Weights of a small transformer language model.
Size: 2 heads of 64, 9.35M parameters.
MLP neurons of a small language model. Each row is named by its layer, matrix (up: input weights) and neuron, and shows model dimensions 0-159. Each number is 128 + 24 x the weight over its row's rms, rounded and kept within 0 to 255. Numbers have three digits each.
After each neuron's rows, "fires after" lists the tokens most often just before its 100 highest values on Wikipedia text that the model never trained on. A number after a token or word is its count.

L6.up10:115141129141107148128106103121108104138104092115099177135126146130103131168132095122112136139167101109106099119159126080128111175153137108152138126137097090098109116153165147156157151109141068178068117108101132142099140110140149164134114141112130116129101140155142190129136128136119133075157115111083107107130103091164089118144105146129135113163143148127126162154135130135143157148157176101110127135089118148142140134130108119085144134124126104117174073124135160132117137154172111
fires after: " M" 28, " m" 13, " Ch" 12, " L" 8, " l" 8

L7.up214:140125088124125167122088116087149158172163127174130146131115135130144175125125144147110171130121198126154135158153156094148150094120129162146152131107115109143170096106135132106083107152133126125148097097118122130131095123140115139119137110141140124137120101101122065143076129083117065162120103123128169145104110151115099108113163121161116108111141142130108156108096102158137125100145105105116046138133139109138127147147152117155129114158109132120109129105122149142099127155109154
fires after: " v" 18, "ip" 17, "om" 9, " V" 9, "in" 5, "ic" 5

L6.up356:104136123133110127145120159123139107154201128159091129166150124128154125156064123127137125171147153144123131139104137072134118107155096165169128140112114144107110124085148112116107148135143101115117096146172133127113107118171088156112135117128092170173141107117146088152112167114127122118153094138148152122122097134153136111147146115123147104121120131123119094134142142151104090108134129127087150162132111138141158139138106089118141100196153147099150124106162121085065158109119124
fires after: " m" 29, "p" 20, " V" 13, " M" 10, "em" 7, "om" 5

L13.up929:129142107136140096132135165116144142154111108157094125144113145171130107151134158114130127130108112123101108134152110126122156106151144143133138087106082107160084140098090130135125143152110138142118114078113135120097089137133105143150112167112068085133110137118085155084103146129164122148161129106143098167095159143165160140101127098132142133150148090078116145175129096096139141137135093155120135167128092125151132142138097117147108150167121142129185123108135095181132174105136132
fires after: "ol" 15, "l" 15, "9" 11, "1" 9, "il" 9

L17.up535:158102125146127143118165120101105140117133080114146162108137125133104132110145147107115114114160124112165133118100116104123180105136138108105110114111121135102095193104138171123162127163123120145106118123117074122127118192162089128142063109095101120148094149145118172099094144181133143140145107165137116155112143123139132112142175138125153138101144152084093137161135120130127158150143090139071139059136125116127123127147120135113119095165149143161133121132143120113133163120125147
fires after: "0" 20, "1" 19, "2" 18, "ib" 4, "9" 4

L6.up199:106170128126146159059093128148150131139131153081125135151127145117112130186130108086176123109093144122154127122152184073133155133131138096089129114130133132081145126134099135106129105128071127120174094119104150138139135139150132132120150121110159122156137137142129103141112164131147100114135132121112129130080119114131111107149086148088141164122116118101164147105110155146092101185101149120134135143137129114137097113136145109109116158145160091100093097155165141130160108123134073
fires after: "–" 32, "\n" 12, "-" 10, "′" 9, " D" 8, " \"" 5

L9.up795:143129138126139131134122144137158098141159140137139130129138109161143175130123113135113136118151121160149125145142102148137111059131175118125140171163132120107086072144140113132110122098129109126094109144139121163131159141140153136138127147067139109127141137120145130152187100156087143147103165175105124101101121148141078152142142138118173140111139083115123129114140151094116124145113134142098101064068130147105086157097106117116102100111081074146112117162130121118145132139124103
fires after: " ad" 39, "v" 7, " cont" 6, "d" 4, " Ad" 4

L6.up519:116104096108142155149122173149142102123138112154149107113123135104115093128171125145098179168114095168145112160120123122140146148136115109107160150127121130092122103174132095120134155156098140140148120101121156119159121126130111122111124083107153158116086149081118143153146128126146178133131094149093167166177114086147130125145124142098117097150144157113138063131135112098144119146127156139084086173098107147104129085095113101134119157110090125176132134120147116101127131156112121
fires after: " H" 33, " f" 17, " n" 15, " R" 7, " N" 6, "H" 4

L10.up571:139112086161096117149112129091149154125122139102142132139083156153106142131149125169118130124153161153104109128137125117139144126096137140159119142080110123099089133117106134138144121131110184155199093182114100132147091085129109154129127131131096118142118119125111138168087109126151121190102119108082147097144132130116095152114154118107074137167123129125131151129142107094152193125141103159141147096141130111112108186126161155154140113139117148121131101132128128167130101119164123
fires after: "c" 15, "y" 12, "ri" 9, "op" 8, "ip" 5, "d" 5

L7.up588:139130121109132180156126178125151122098146082121113108125120122111102152159121147124111134146165145077151073137158105115143131129152110104108148144151123125124145151184147115095104118111122107131162164141110132109138113119082100096123135117080082145090130133119091152146124142137164146103149126130105104155130141123173107116180121069139146148124137132123154118148159168132114131150111175116138133127136084144135117131088157141162135106124141149133148111115094146125102140173049142
fires after: " the" 22, " H" 15, " ev" 11, " I" 8, "H" 5, " The" 4

L6.up358:143125116137120096143120142130156140130117117135111148123107130150136199185104099137141129130121149098128107139117139084137118112194181140151110182136155159129190139123083107134140111113125120115141115159104138131084147075150110157123150135090123096131118106115129165117153146146126090063125155129128122130101137077172097077135151160147128086121112098139115161113147119105110122167103165094127123108115136143138116155133120158111119128129157108097135122120139125106130150179127138
fires after: " m" 51, " s" 11, " " 7, "om" 4, " n" 4

L10.up950:148157131163133177145093144094130124118127135093104097132129107126132087147114123115143140104111110149106162131135123111135188127137178141115109168150102160108118133160080135103162117090154180139127109141158168122175113124115125136174141126135153132109106107119105110124073136135166118147104161093086146181148157082130122120129125117103114132093137123120108112100104132111153178145133151102166122142137127095105115152083115124138096145105121131128129108132128098106099076155168149
fires after: " H" 50, "h" 11, "u" 6, "ab" 4

L7.up435:188116069153130109095119110154142119160122134130150117127130114147140160156105101146116146160162120110117097140116102105194110129157135125095149155105172121158128140141151121133132114133119122155151121127087146114145135144153135120109142074154110092130146077127158145109148127122121110069100113106104160106142081119173145077143158150067114161143147118098144138089137104157120159124154113127102154091130124149144135155083125106148105125135119134143122118138154154086150131126137085
fires after: " m" 20, " Com" 12, " f" 7, " M" 7, "om" 5

L19.up880:131109118140144186183125144138113110141105156155110127136093094109095129128159118132173132137129109118105158144102115175161094133147113124115096105174120128098128093138167128116159139133093095105149127091147159139165119133095099117093173124097087151114114121102143100133155102135129135142155110156098132100116160175077140147136081155093124145122120115169138137125113127126182116103085133099121127149144134141113116104128148113087160140161159115090113106145144138102139103146155090
fires after: " R" 19, " D" 16, " w" 8, " W" 6, " had" 4, " has" 4

L19.up723:118145123183158128115107151129101181117099104182157116119110119136129118154137101117123111138113144139134144151128104112109117152117131116139147149112191157094124120081132100139143137133120098125132113125113167095111098141127089128077110109124114099132096125138143143151129083090131114094136141131178111134135119151180107142153144135135147160117161110133131104146128129068143122145094136092134147099099130115153106159143136072095164168161136149188169156105104149150128147122119175
fires after: " part" 14, " off" 9, "le" 8, " H" 8, " art" 7, " E" 6

L7.up778:141114156114158138146141117152125104166115164120119137133139121088107162172110141104143121138139093095129099154122135160133132086146113159126130131185135132107138118139088110140084146134091153115130126066116173127151149100149063091155155127157110172121120124097120139154102102092125116115092145098130136137171142149144153158122128139144156123121123127183113122108162145115092132099150102141093137119158117139119151102090165089112133106149124163108076128123097092120138159156163135
fires after: " R" 18, " w" 14, " r" 12, " d" 6, "R" 6, " W" 6

L10.up176:097175132131093105150156129120149162128121151151095084175117122121159097080163150126114147149120121108153125083155131124099175134137150134147145122156124166143131100145094144139124131121091168085101117119110104119135149126146076118130100105117127085124116138107110101142133080134133131117099201110135167107131131134171165134136142128127154143173116155140170106130134134130138103115117071144169113101145120130132102103086117128194102118171102123160125132119112109140104139146125132
fires after: " w" 18, " st" 12, " L" 11, " W" 7, " spec" 6, "th" 5

L6.up17:125134148163145124173166100171082118159092176129154120133175119133124100164114182141135150097161132111125126137116130135135142158130091133124114155181146116093128136144119118157105138134128074111134143114093131117167111125117094125133129075152117159112115087116123157138120104110125125143143166120089178116118112101095120149092089148103138122136134125121132110113147091177125142087137157122150090133151122146117133084114124086110147143176118112143118089101155100100124097168145122
fires after: " w" 56, " W" 25, "h" 4, "W" 4, " m" 4

L13.up617:090143110111104108120137158157139136133146099131071171131089066124125155156131122116148148138136108132109139119132135182106115113146167129105114112131148123120095129121136127133120112132121128125140153124114161159115131145179098100126092118140123123116164142124157122137111140083119108085135139130115162127135111146099144078098178137203149061112102154108124160094129159148178103103085106154143168135132140114134126156118128106117148100117166150140145136134151125093080159105138154
fires after: " a" 15, "th" 13, " s" 12, " A" 11, "ad" 7, " the" 6

L13.up79:114164083118086153169115069188134150118092127089145146122172101107117140111151147135134103088125146117143117166140156112095138123168142093107186141129161124116093156110116069121111105164123158125116114123162121144161088137177071108125112105094134152090132146147131151101111150142147131088115113131120125117141110120138137115147139122129180112114154136106142150115141144108139159127109156142109142140125135164140131179116097159145125155157072128132119147110125135126112115155107116
fires after: "it" 34, "ot" 16, " |" 5

L10.up882:148128136111115129131111135106104079163110134144114137146132136124115142119150133113133143126133110158108086148096113128142128127112136142142175154160117119153146114138152114131133099092162092180109167131123154164169146139136124130147108142148117136125078114104105145159152158091148139117080103146155152135085167144137137117136123122165115075135129106131164102108125127118131132181158146159089101120121140148084167109096108074170164088101115099123111152153093057116145114133149117
fires after: " in" 34, "," 26, "st" 17, "iss" 7, "d" 5

L9.up202:109125111117120141151091091156120111189127155139080167141082125153155147107115163139106089103137114134124107121132122143127131136116115137101128132122184129120153159109167122136121130089048157157153147135133143095171132088159184123122100100131127139133126096114144096145121100131114126143128139194138121113110174166144129077114144135112136115138119087161154152145095148140105154126135117165105123132156134069144107133123108154098130100146129174132115142108140115113118120124110097
fires after: " " 18, "1" 13, "." 12, " |" 9, "2" 9, "S" 4

L7.up277:102119124079138128139103142135159117156131128084120132137096131101081129137163121101122125135151056104122103125149138128100120152110109140132139129118146151134145130064134148143130134161142144097128151121138152123108116130114138136144109099159165170099131179104139176131098103122169153111093143126151109128141136115132157118149110133144141169138078148114171136137109123122169180138141109143149121174118145125146136128136123144128132095115129093125110101101138128069073181081083169
fires after: "l" 17, "a" 13, "ie" 10, "ay" 9, "el" 8, "ed" 6

L6.up181:130133114147163179106140131114123097144152156113106138131136087137076100130145140124181115153130159137084143121132116119155105151132151133121150156158138148164129113098125127156178097087153162161120150182142131181149128097109135137108124118157120143163125152088130149083106099118100114138121084107103121094111133125124168117139159129133124114183146148096145142137080153096115140117166101143122121134109133128107110093150166094084142112102091129125118146133100105097095141140162097
fires after: " In" 37, " in" 35, "In" 7

L6.up553:141133090137107062147147118145147130138126100127115151108109121120132140160124165165164120132137124137112131132153156116157095118137128157095098095104087133134110171160166075101135123109101143147134130097090093126145145117154143122157155168142100142174089132105116150143097142139114122124106123139111168137135142103101129143117164138123123122133100146104155132135120096129152164138102141191106056162069146095128141123122132122062112126103138140142129124140142104104174135167153115
fires after: " m" 16, "," 13, "2" 9, "0" 9, "M" 6, "9" 6

L17.up134:134115126128139151167160157133126157131074147112131125136128105140122131122129152171155121119156146143129087124148109152102161113158110153135096171158137123154088110123143154131134110124084164162139171114106124146160141110102085122142126108146089112123088104165099126122148119127114099152093119121110103126097099127082188077097154125110130103139152078104154100135109155149210102156128109147094100143121162148114144134129164111152126143127091155139143138119119116129091122143161122
fires after: " " 23, "1" 15, " M" 7, " The" 6, "," 5

L7.up589:123135098137146159109176148106155117126117159117089138124150089119115135150153086092140139124114137136120147097126113159153152147127154099142100133146128103121139095129096141104139124103146126147140141128154152159153145131150134125102080119188105148159066087160101160117108147104137150112102089189095137176108143141152115130126151102137154113138115106086107119162136111097083134156159133119111145147157134167100128149161158086099150105144115116119080140146117120110153153106091108
fires after: "st" 14, "oin" 13, " in" 11, "form" 11, "ss" 8, " Comm" 7

L9.up788:110119103138133094148101104157124147153183075149131130169121125134131147146116112140141127118145120140123129145081134132157112083070109124145124119110123113152140086144115109129137146143084135139146128106159105116167123100148071162140128115122118150096090082133126101095170122093115120126104133091153183080101138158114148166165113165125169102123141112097126139121138160144120128098104111089123159164115126126120134135087127110064145109145141157145141146140154114119123174121095148
fires after: " m" 20, " M" 20, " p" 11, " P" 8, " v" 7, "m" 6

L10.up865:139094145101131141149138092136121134137106112151141133127131117145119147122105102101158130131120174177164126109111171127083082121167146108117129086148103085097100157114115157091100118136120085131142142117111163162129148127160131121087120151120135099093108106122109131086113152142150097136130176100125163132114127138138123107148161107140154138160106113147140163148160138175159135093117086134107118131116172162113113094109142111102120112101133135149160150138080086132171183129142087
fires after: " " 51, " m" 17, "ic" 10, " the" 8

L6.up472:125101090145135140164118146132145151161124120151075156149099105110091121165161130099170104158095121127115110132122105116136118119162088150137147150086143121132166121100141155123175091171133136191139150138130141094159121165133135077124138129157122118146130102111145178132104106133120115124114106153084104121111152131154090112141133107125149088166114134122151133169151165099151134096122126136168107136134128103151124132138095116109143078165061121160088109122119114108128138102135142
fires after: " J" 17, " in" 15, " the" 10, " of" 7, "d" 7

L6.up879:103161078161125161132139126101144092195094133125122149124117146153114095125109116093158136164129129156104141144138108130149123130150135119091097058120134070145108112135128120077104126084131112183080149105104119149114136144132130128176134155100111126115116155135097125169104144137115163140125136112149120140104151104153124072171133155128120156124120107130108150156150127116166102159109116173132125144099123144108132165144147121137093125142108113077155140138151135122090139130171118
fires after: "9" 25, "1" 20, "2" 9, "7" 8, "6" 7, "5" 7

L7.up809:105127133098103142146101111134160180124146150147080127134130138118108146201156121117113129129153134140103109172110145143140115125127107162115081110109101117117153140101154132101127133105095141137129099130129140152117131108116062142145150128111166139146154092091124119145101111127157085143141148124136134108174165127084094156143104164133154112120137186124122095111130141145141110109128143101099157125113162123188078154120153114163130136144141092125098113104119118138154177164086140
fires after: " W" 25, " T" 20, "m" 10, " R" 7, "r" 4, "ew" 4

L9.up99:097155144165080124130116142138169112135164100098111097133147116136146107148155086144126137124121127133122084155149079127127132126130093120100144136142129118102101130143103159134147117118116146182115124147116135130135119115103137119144171122102131145177139201097163123096140122166108116129154153157124138114140104151162142090195067126118147100118132121106136166097156146120097097145107099131109103087161155140119124137088110081089129141143124088111109130177106131154148110109135140
fires after: "v" 20, " ad" 10, "el" 8, "d" 7, "pr" 7, " Con" 7

L7.up448:139152142121119103099088095151127143128164106120109123114107126118146130158164140142128136078131143140137109147152118114133126102133143132096139144129138162116122177127151117137099093103109200100139135110105172123153140106133123150139111134124160159152127065127085123198133113110149142117105123138112164151170113058147086112155131105132141114122145136170076145135134151111132153110138164102104157152141101110137168110122067136157112138104124132160156138110134100133085126103135102
fires after: " H" 13, "h" 12, "k" 12, "az" 7, "ok" 6, " K" 5

L7.up729:098129140110130108113124128137127175099167159131124121143136137109133110112122126079082122128181137148131090125148136125088120144115094146128152183142085158128097121141128116102175146128122098140107157112108145120118096130124131162131188130124149127155154173086180144148144119122185118081148138110103139113144181102110118147140103128102116086120158117128120129117113145158123107130115125139137187143099129142151133180120155123094131139183142119129115096089099105145095136119092095
fires after: "l" 29, " l" 25, "m" 11, "w" 8, "el" 7, "p" 5

L7.up438:133153085081146119123096163165170134159095162117120120113130166115132160161094121168094126112116134150186107132152099121120140117099098126111150153116126118127157092083132097097151111154167108111111103145092144122107126151153124120155091108099101147122137135127091155094085129127152064103153130122115157091165105108096122105144090135136141108119116122128158182112144148128129170143113122160101120146128145181123156158119119133100144120158127141160154118119176125145145132120116139
fires after: " l" 20, " m" 17, "it" 9, " comm" 7, "om" 5

L6.up796:132095132105128094173093151154132137119149136109139128096140076114105138164104147143126132114139115103137114162168117136113124100111106170133127087140132078109146131087133120112093203088108148125129097140154161129063120105147123152137183103101163151157127127132136114160111153110095094165102103145151125141162145134126121120109104091113150155129105142099131137132148109134115150141141132160145163149129157160091125179115161118141136104098142146165107121123117086098104156153137138
fires after: " R" 16, " r" 12, " S" 10, "r" 9, " ro" 6

L10.up59:158116136071099114113068107160120137136136099145139103122114151119169167138112122116140153123100112179113124163148173104148185130154104146150139095162158140145112155158102123129132117127107122120147129133141119150141106092096059094141088115121106121124111137103152116116111195133117122112146139121146110142171112116129144141102148144134161098103122148054154143162131128104135144111096105131144178097102156105128149112119130091120148105160136107091122154119117101124131125155143104
fires after: " m" 28, "v" 7, " M" 7, " s" 6, "m" 6

L10.up257:133169134160108150136183092130100137146155166075159169132132117125135128140108168099101117144125111126129130126139139145145130160134120135129120114166115132102082145108148118137120132148131136105170149165176105128094088120086146088092153083103137091138100122136113119110149152111159140115126124126132101137129131066098136106087167158149151115158138106126185089116093109114127140095122136154130139131097136137088100129117130104108135102123138167090132091115170125096148168150128091
fires after: " d" 16, "er" 11, " D" 9, "e" 6, "D" 6, " en" 5

L7.up318:101085149146144137134094130090168151141141103115139154137131129122113085143140157145073118148110151141134120154153140100087107108133112102130146122098148154135145134112123128176141116134087132130113123164153153125158087119114118168131130154095095113095139180128114170160112150142160161180071112112088146111109112128109103133124103106097076113123154149136106121079112106142077160156121174103136141166115099143114134127133129135095152129168116154137115133143122153106139079148130143
fires after: " p" 27, " comp" 9, "c" 8, " ro" 7, "op" 6

L13.up911:127117137114124141109142155152101133140092103162142116129169088118147145090179125071144134110133144173120100105107123127146138101125118129104147153153136165113132122124120129140133144147127120101182164113153126157144122127117139091052102149132143146154150138144082084105122116149110127109137139150080131119128123122145144119130137088168157116132120142089127137169121138124116116101139145140130093117139120112155145115102104130101118149118126173112180123152117071100138169136154035
fires after: " " 19, " m" 11, "\n" 10, " p" 10, "em" 8, "m" 7

L7.up665:139132137129137131115142102154155131065140148089115119127093147124124159129106143128117125138157159173150064129108140113140121064179120103131134143139139104144141105152090124123121117096118084118162134139121127165111155124170143106151119128094140125125136136127183189127109143106089087105105103111132178136162181152130144105119122131132150096103066158106107136123184105146107107115094127179157144140111101124115170124129134127124134125105147114144128126132100138132125158099106103
fires after: " t" 50, " c" 8, " m" 8, " a" 6, " s" 6

L6.up41:142130164157155157152135107138107139143172145106077184144170113096119157169120142143129097140135149094121138154137141129125122128157155114070092127118159100122085118120115104151148155089124143123104110117121128146128120127141052110144116140093166113091109087122132185111118111133109150125151134136117127152166141107135133081177119126141149134159118097112168101120140149119134144117111127127111106129113129127124136132112125130081151095149104174153137132178116123047123151134140132
fires after: " d" 29, " " 24, " c" 16, "d" 7, " a" 7

L6.up143:121118146182124163090116092165107139157116104134125101146116131113112129126155132101145109137139115098124166147148150149124131141137109129084099125151140100132155151149091125160128133171067147107154130141110163100124161149125160092136131160110150133109141127152158137116131102090163161143101099138113144128102145109110134108097123177126183138111125084092167138130110171124113112153159125097137093149136133089097115089132124126094176101130081110123111097136166139111149179115097148
fires after: " " 33, " be" 22, "-" 12, "′" 9, " E" 4, "E" 4

L6.up532:088093194129139169169128111147126146155114106122121123124112097144109135118117183122139109146127093128142160166120115121158156136119071140085137130140116108094126111082088103142130118111116151116116149084128125132145116103131099113135154106165153162116171107121103134171138111148161132161141147156088143104159084121107116136146136139137181164150103100165111152108106081116161149118090145130174126140150113092130150107087141099132162113125114104121104116126117101098148130109153127
fires after: "iv" 13, " w" 10, "out" 8, " W" 8, "r" 6, "v" 5

L12.up696:104150165126178138112121115127134112134092086189134109096130129154177133136156121118134094128154116148133184129120092098163108159133125127100142131113149153093130115111166094096107099104126139123130160085112121168106107111131101131094171092115112154156123142193137061175118139162162104129128135114120139137099104142165115154122109107137139136117135104106084145146123071154150164138106127083133100121135110108134140150144148126142149113158107087120127160116138147105124121141124117
fires after: " |" 16, " part" 16, "ed" 7, " Part" 6, " off" 4, "ident" 4

L6.up877:148140151128142162091121113140116123143096091151123120172094138138122155152135097123134117084096157109130148169106153113155121131138115196120120143136114126110105098122111116121134135129141121103110124085113140160165104160126088138164128114107150104136102055119151172134160108101119123116148153110138119099147174121136117136090104133081128128151127081125141128165184171148095089086128153103101135153145128148103134121149110143122123140139151129142169118178148131116127165169140087
fires after: " g" 50, " c" 13, " d" 9, " C" 5

L10.up708:139098185148123101109113137162110127132078120115066150130136112120135160130141109125115097125125124172093118195101151141127115101104108130101133150140166150146146132161134176139167125100132100129130165121111121179144111172166080138112072133128144149095106065129117142119175129095121121093115085111128127101165123150159158123123146129128130141127098097162129113124119151127158109168139151106152154152122107124078139120132098127115143130149110121127122106125165116106175122110119126
fires after: " c" 34, " d" 16, "st" 9, " f" 8, "d" 7

L10.up114:110150135120094108135152128124135078143136154117114146115142122139122162121157090134115118148180105139162110132134121119172081128100138131098170135170144119147131124136116150121134166145128187108140098118124138115137165131141153139159109160077078148137114142129154164141112130083089117103148107119150183126126111103084138068088107154095111118139095136081105075122136139131100103126166109138107140127123129139133120150167155128150163112127158186118126135133083131100113131103157124
fires after: " S" 18, "p" 12, " P" 8, "°" 6, "S" 6

L6.up908:117159138098109150151116126117125136146160118067124091161156119112137124091120129122176162144183093133142104161145149190104110154152142143107131135120156148143133090120123126115168157139158153118106141127149129124107101118107086139113153063137085125124135116160133143122120111134123140138148131101082163157146129145086124103149084158100118120144157124151146102101123107104139133108110085146162086099133188151132133116124138122102136128183145131096144138130089102090104142105138143
fires after: " rel" 18, "el" 11, " d" 11, "l" 9, " L" 8, " D" 6

L9.up439:169117122088093142150123125128177114153103148158117132126117104146137126116119144131162122133121093115154148164135155136127144123121154137110165101117105097168160106136098119150110138142127123151108098120119148145123143169115145154186091156144153102149138113089120107110118083148144154138107133121105150182121110135161150139120103115116120101133167111120095145089104177153140100079143137164128122094101107125144080117131132088151115109082098082129077106152095095146145150172151140
fires after: " R" 32, " at" 9, " W" 7, " to" 7, " L" 7, "W" 5

L19.up439:127060147087159126119146146139129167155112107146114141099140115117125117159134133107125126150082138129131139110139139116117149138138109140143129098147136111128142102113102100151135133111120135173095130116129100063084086137091103155163128130134100129128104137107088140131117079116091141158146109155146156052095149157187162100116094128152139133166134096119137135132135146141076154083133170125140143174159109150144124135130118135140104111172083137118116137128144107118137166144138101
fires after: "9" 61, "1" 28, "0" 4

L12.up26:076124119187104103127108085146139132145140127132108140147132104133137126138107162157124130089139132127124093152164139156087174129141117160125083095157124092162129151073142121165112130115119107123110132162127101115123149095155119136161103092098129118110120100121110128117143132131102117167122107142097103109108099144115118088135116186140161121118127126123135096138164157154154138157168126091077136156163158149118097154172143130127114113077129176146140109117165125107148149147133080
fires after: " " 76, "1" 7, "2" 7, " v" 7

L6.up802:147141094086132084126133155121149147145135174160107109115090106103084161139119120131126102132140152123142193116175154119139135103146122178105117116129178105120129138134139094134144180124137126149114113134135072140117121106134139148091090145113110135105056110145106159129117180111124139123127144155144164123117126113131138100138161117116141165130111118134146106140145104103159055152106142164170120136088134102118141124101116161108114103148098124172165103125118102103151127118135127
fires after: "2" 16, " de" 13, "3" 9, "4" 7, "m" 5, "0" 5

L12.up328:109097117132120111222160119163143089105114156112125138134147127125139107138167114118155116139131078102136112162131165078089146146143124121137101131209130116103131124107107169138100137125067120122120131145103117089085126157140138117133113132147105127137116116113119127127130132125116067136137093170105141097136144156116133139124117138121133135142155077150159161116102151155150126135112110142128179117127088127126152135137116149160154123115095120108099086177142139116140134178151132
fires after: " R" 23, " to" 15, " r" 13, " not" 7

L10.up407:158107096151138116104173109118109150135147123150102128163099177144133133123097121109193129134128164122134152106149131111133107110140132117086103188136120172153145123109146135123138157161086140123105150125158113167114083124131084115081129123074108136108126100117104128084142133146118145169124120108106109125127139105121119091105145119146095096127172134124138135162135158123111134118109171172129148118132101131107130063190181167099121139120115124171122140135150109117137122112145109
fires after: " d" 18, " in" 16, " n" 12, "in" 11, "f" 10, "2" 7

L7.up10:137132089106135121138135145152110146140115160140138121091159129112139104112123086168108118157130128189138090085157103130144080143088145155149134130174095119139129115122128136127118179114163121106149109125150134105132157132142127148116086130138140131151106133148072139115126112146124149150119111119122116143112167109100138116190108163123095105146091119142104147146172149130118146160076156125138143120112109089174143156076089118080129131140110156144078135143091095104116088112148135
fires after: " |" 26, "0" 14, "1" 11, "3" 9, "8" 9

L7.up553:130122180170117136156117097094156132133153144182101149123129107142119104129116124122110075103138091128108131131139131096148120120117158159103126099132167127127139105141121135159103153120120153150161115100099111155161173127130123133138111132124073083092112124112127157121149097092165134148162133104140155163154158125117117116075123180092104102120139124156090117135114132146132138088145099122132122156102128180143136134183096128091179133188100107121146116152156112112138136119153141
fires after: " P" 17, " W" 16, "S" 14, "P" 13, "W" 8, " p" 7

L7.up140:097118149133102138221117129136114153114144127178169135132159110102150139138153149124118144156087110116130120134116135127099154151166134145138101119149115136121141085137114128135139155139132155128124129109128099107081127168112097099091077132155141124113116113125107145180128080120112159103124126067132145143142114141151092175131135146165150135130160128109133120116116137103127101103134116195146149121147137093147127107109160107175092111138088108116093139153118090123140159176117129
fires after: " W" 20, " r" 18, " w" 16, "w" 10, " R" 10

L13.up190:130122117109121156112107128120123146093106064151156159123138162111135122123172181104122140105101142122111068148120129124132143115165136109173111131146121186084170166121098160117113119104109139120117107137122118147129131102144110122129179156120134179160089108117141129113178139132118095129119158077086136120132120113140172138131106126148102092144151115122099125125111095125114076132131105115099118174134092135135105156159133126125148144167125150111110144152103115081179139161125145
fires after: " " 48, " |" 22, "\n" 9, " dis" 4

L6.up814:114146089110120119149110181114157124087129152090127100109174122090143119103166152095111093109156098173133138160152118170091133116128127100158143120118114158174117165145116141133100131120120148097106128153154133130125093175122139146118145097160123143150132148112137126108116107100145153091095143143093089123117138075145168114093097136098121145146149171112139127113098161112139138157121103180135148116135137135158141155105165159126139106140114132110119113139089100108090149078096150
fires after: "l" 26, "ol" 9, "k" 6, "x" 5, " ass" 5, "el" 4

L6.up955:113118137099113166097158108143129138160151133139110133162124110136150113117138126131164140148124130091151109131102119134154094121113147126128101118157125126105157173106090139111136116154135124110152125112141121126167167086144098144147091118073131168149095087119132135060137158080124160125130109173159140117165077087127155108102125150128128127128173130113139098131108132111095130085171182143122156125151125163108095114134146119156152163140095108112116109195118133135145112148110102
fires after: " dis" 16, "S" 15, " S" 13, " F" 9, "un" 7, " M" 5

L7.up99:127120153144092137163123137134145128170149160125096168121176083104144154150134112150131138139128131115105131113111162140177153112105105142125144144141159118120076124094157131106118140080102152123086116134136106146109085112132115128110116116106151076142116132124125128107187094083121156123115136104162132154146157125125153130088172163138113122174135094114140137126113103147146098150127149130129156158174101160119148148097104096111117143144161147088171150131131125099109168071133155
fires after: " d" 55, " ent" 11, " D" 8, " cont" 6, "et" 5, "ep" 4

L13.up293:154121134122151144117150133143117106170152087136104125129165132129090137160142135104119108122109158120126111103136118119135143146166135130164109097095152157163149128122158115114115133135128135113108098092152132128087108135118103114141134159114108140163126158137136096129143118098114092166129163072157156170123114089106128121167168108133148119155126125131114120092131094084106095101162066121121165176141093160178140134142106164134121147164102151102181134144118094112129085169144106
fires after: "\n" 29, " and" 7, " |" 7, " an" 7, " V" 5, "y" 5

L9.up131:122130142095100110121093145093146116168092075109112145161137118140169168154099093127125131174114147164125092120205141077132097133147123143119136147074153118121112124105177146137161101143125117137115125111135138174122138148111119126118139106133125071135086181141154117120134132140119128131167135134137097152133128127137126134097139182150138146134141172099088135145133178146151155131152116090125132089162143127111116074105128102130119112125120115093102133151118145110125167149113106
fires after: " in" 36, " In" 9, " M" 7, "t" 6, "em" 4, " m" 4

L6.up845:126126093120113097140145147094144139134120148095148097087112138165150132091116109098138143131141110137128113077157084113140135136151165093077104096148112146114128142162123133137132137103108111106120144114143145126100127145136119160136089151093133159144145150147108130105117118090153116131123167167139111118105149100127161078076117151123127132107167135114145129158159177099137157143117094138084138116149107072143138143117137142104130155143133174161107157121067178091122144138178146
fires after: " |" 61, " –" 6, " " 5, "3" 4, " —" 4

L6.up762:104138141117134165185112104128113134147150152161156136123180131134128153153128160142083131097116162099178085105124108145093088138103086154134116145152156130138180145162164145125088109137054148127101176115124137124139098135119133119107113148134144125119094121127085152119176091099145105103146138072113140110151103154138131125089149159144133116120154114138116151117143116113115105121113125163117153184099148161137095114096122141128158143114098111119127127138116109101161134135156113
fires after: " m" 34, " w" 14, " t" 5, " r" 4, " cont" 4

L12.up279:146180128155107171138144168145138089132089095144122145141135104127104120129160165138100107159130141121123145125091059112178118147137129136134096109133172103116121132141134146120107124153093152176105164154103162147134138135144130137098106125172107073138098116147135136122112126092112141134139101106113109135147127106159120075116146141131128125147160156123162126159134164121088171167143121134099095149138103134123100075174128118148140109160096119103135098127116102139134131136131061
fires after: "\n" 17, " S" 12, " in" 10, "s" 8, "it" 5, "t" 4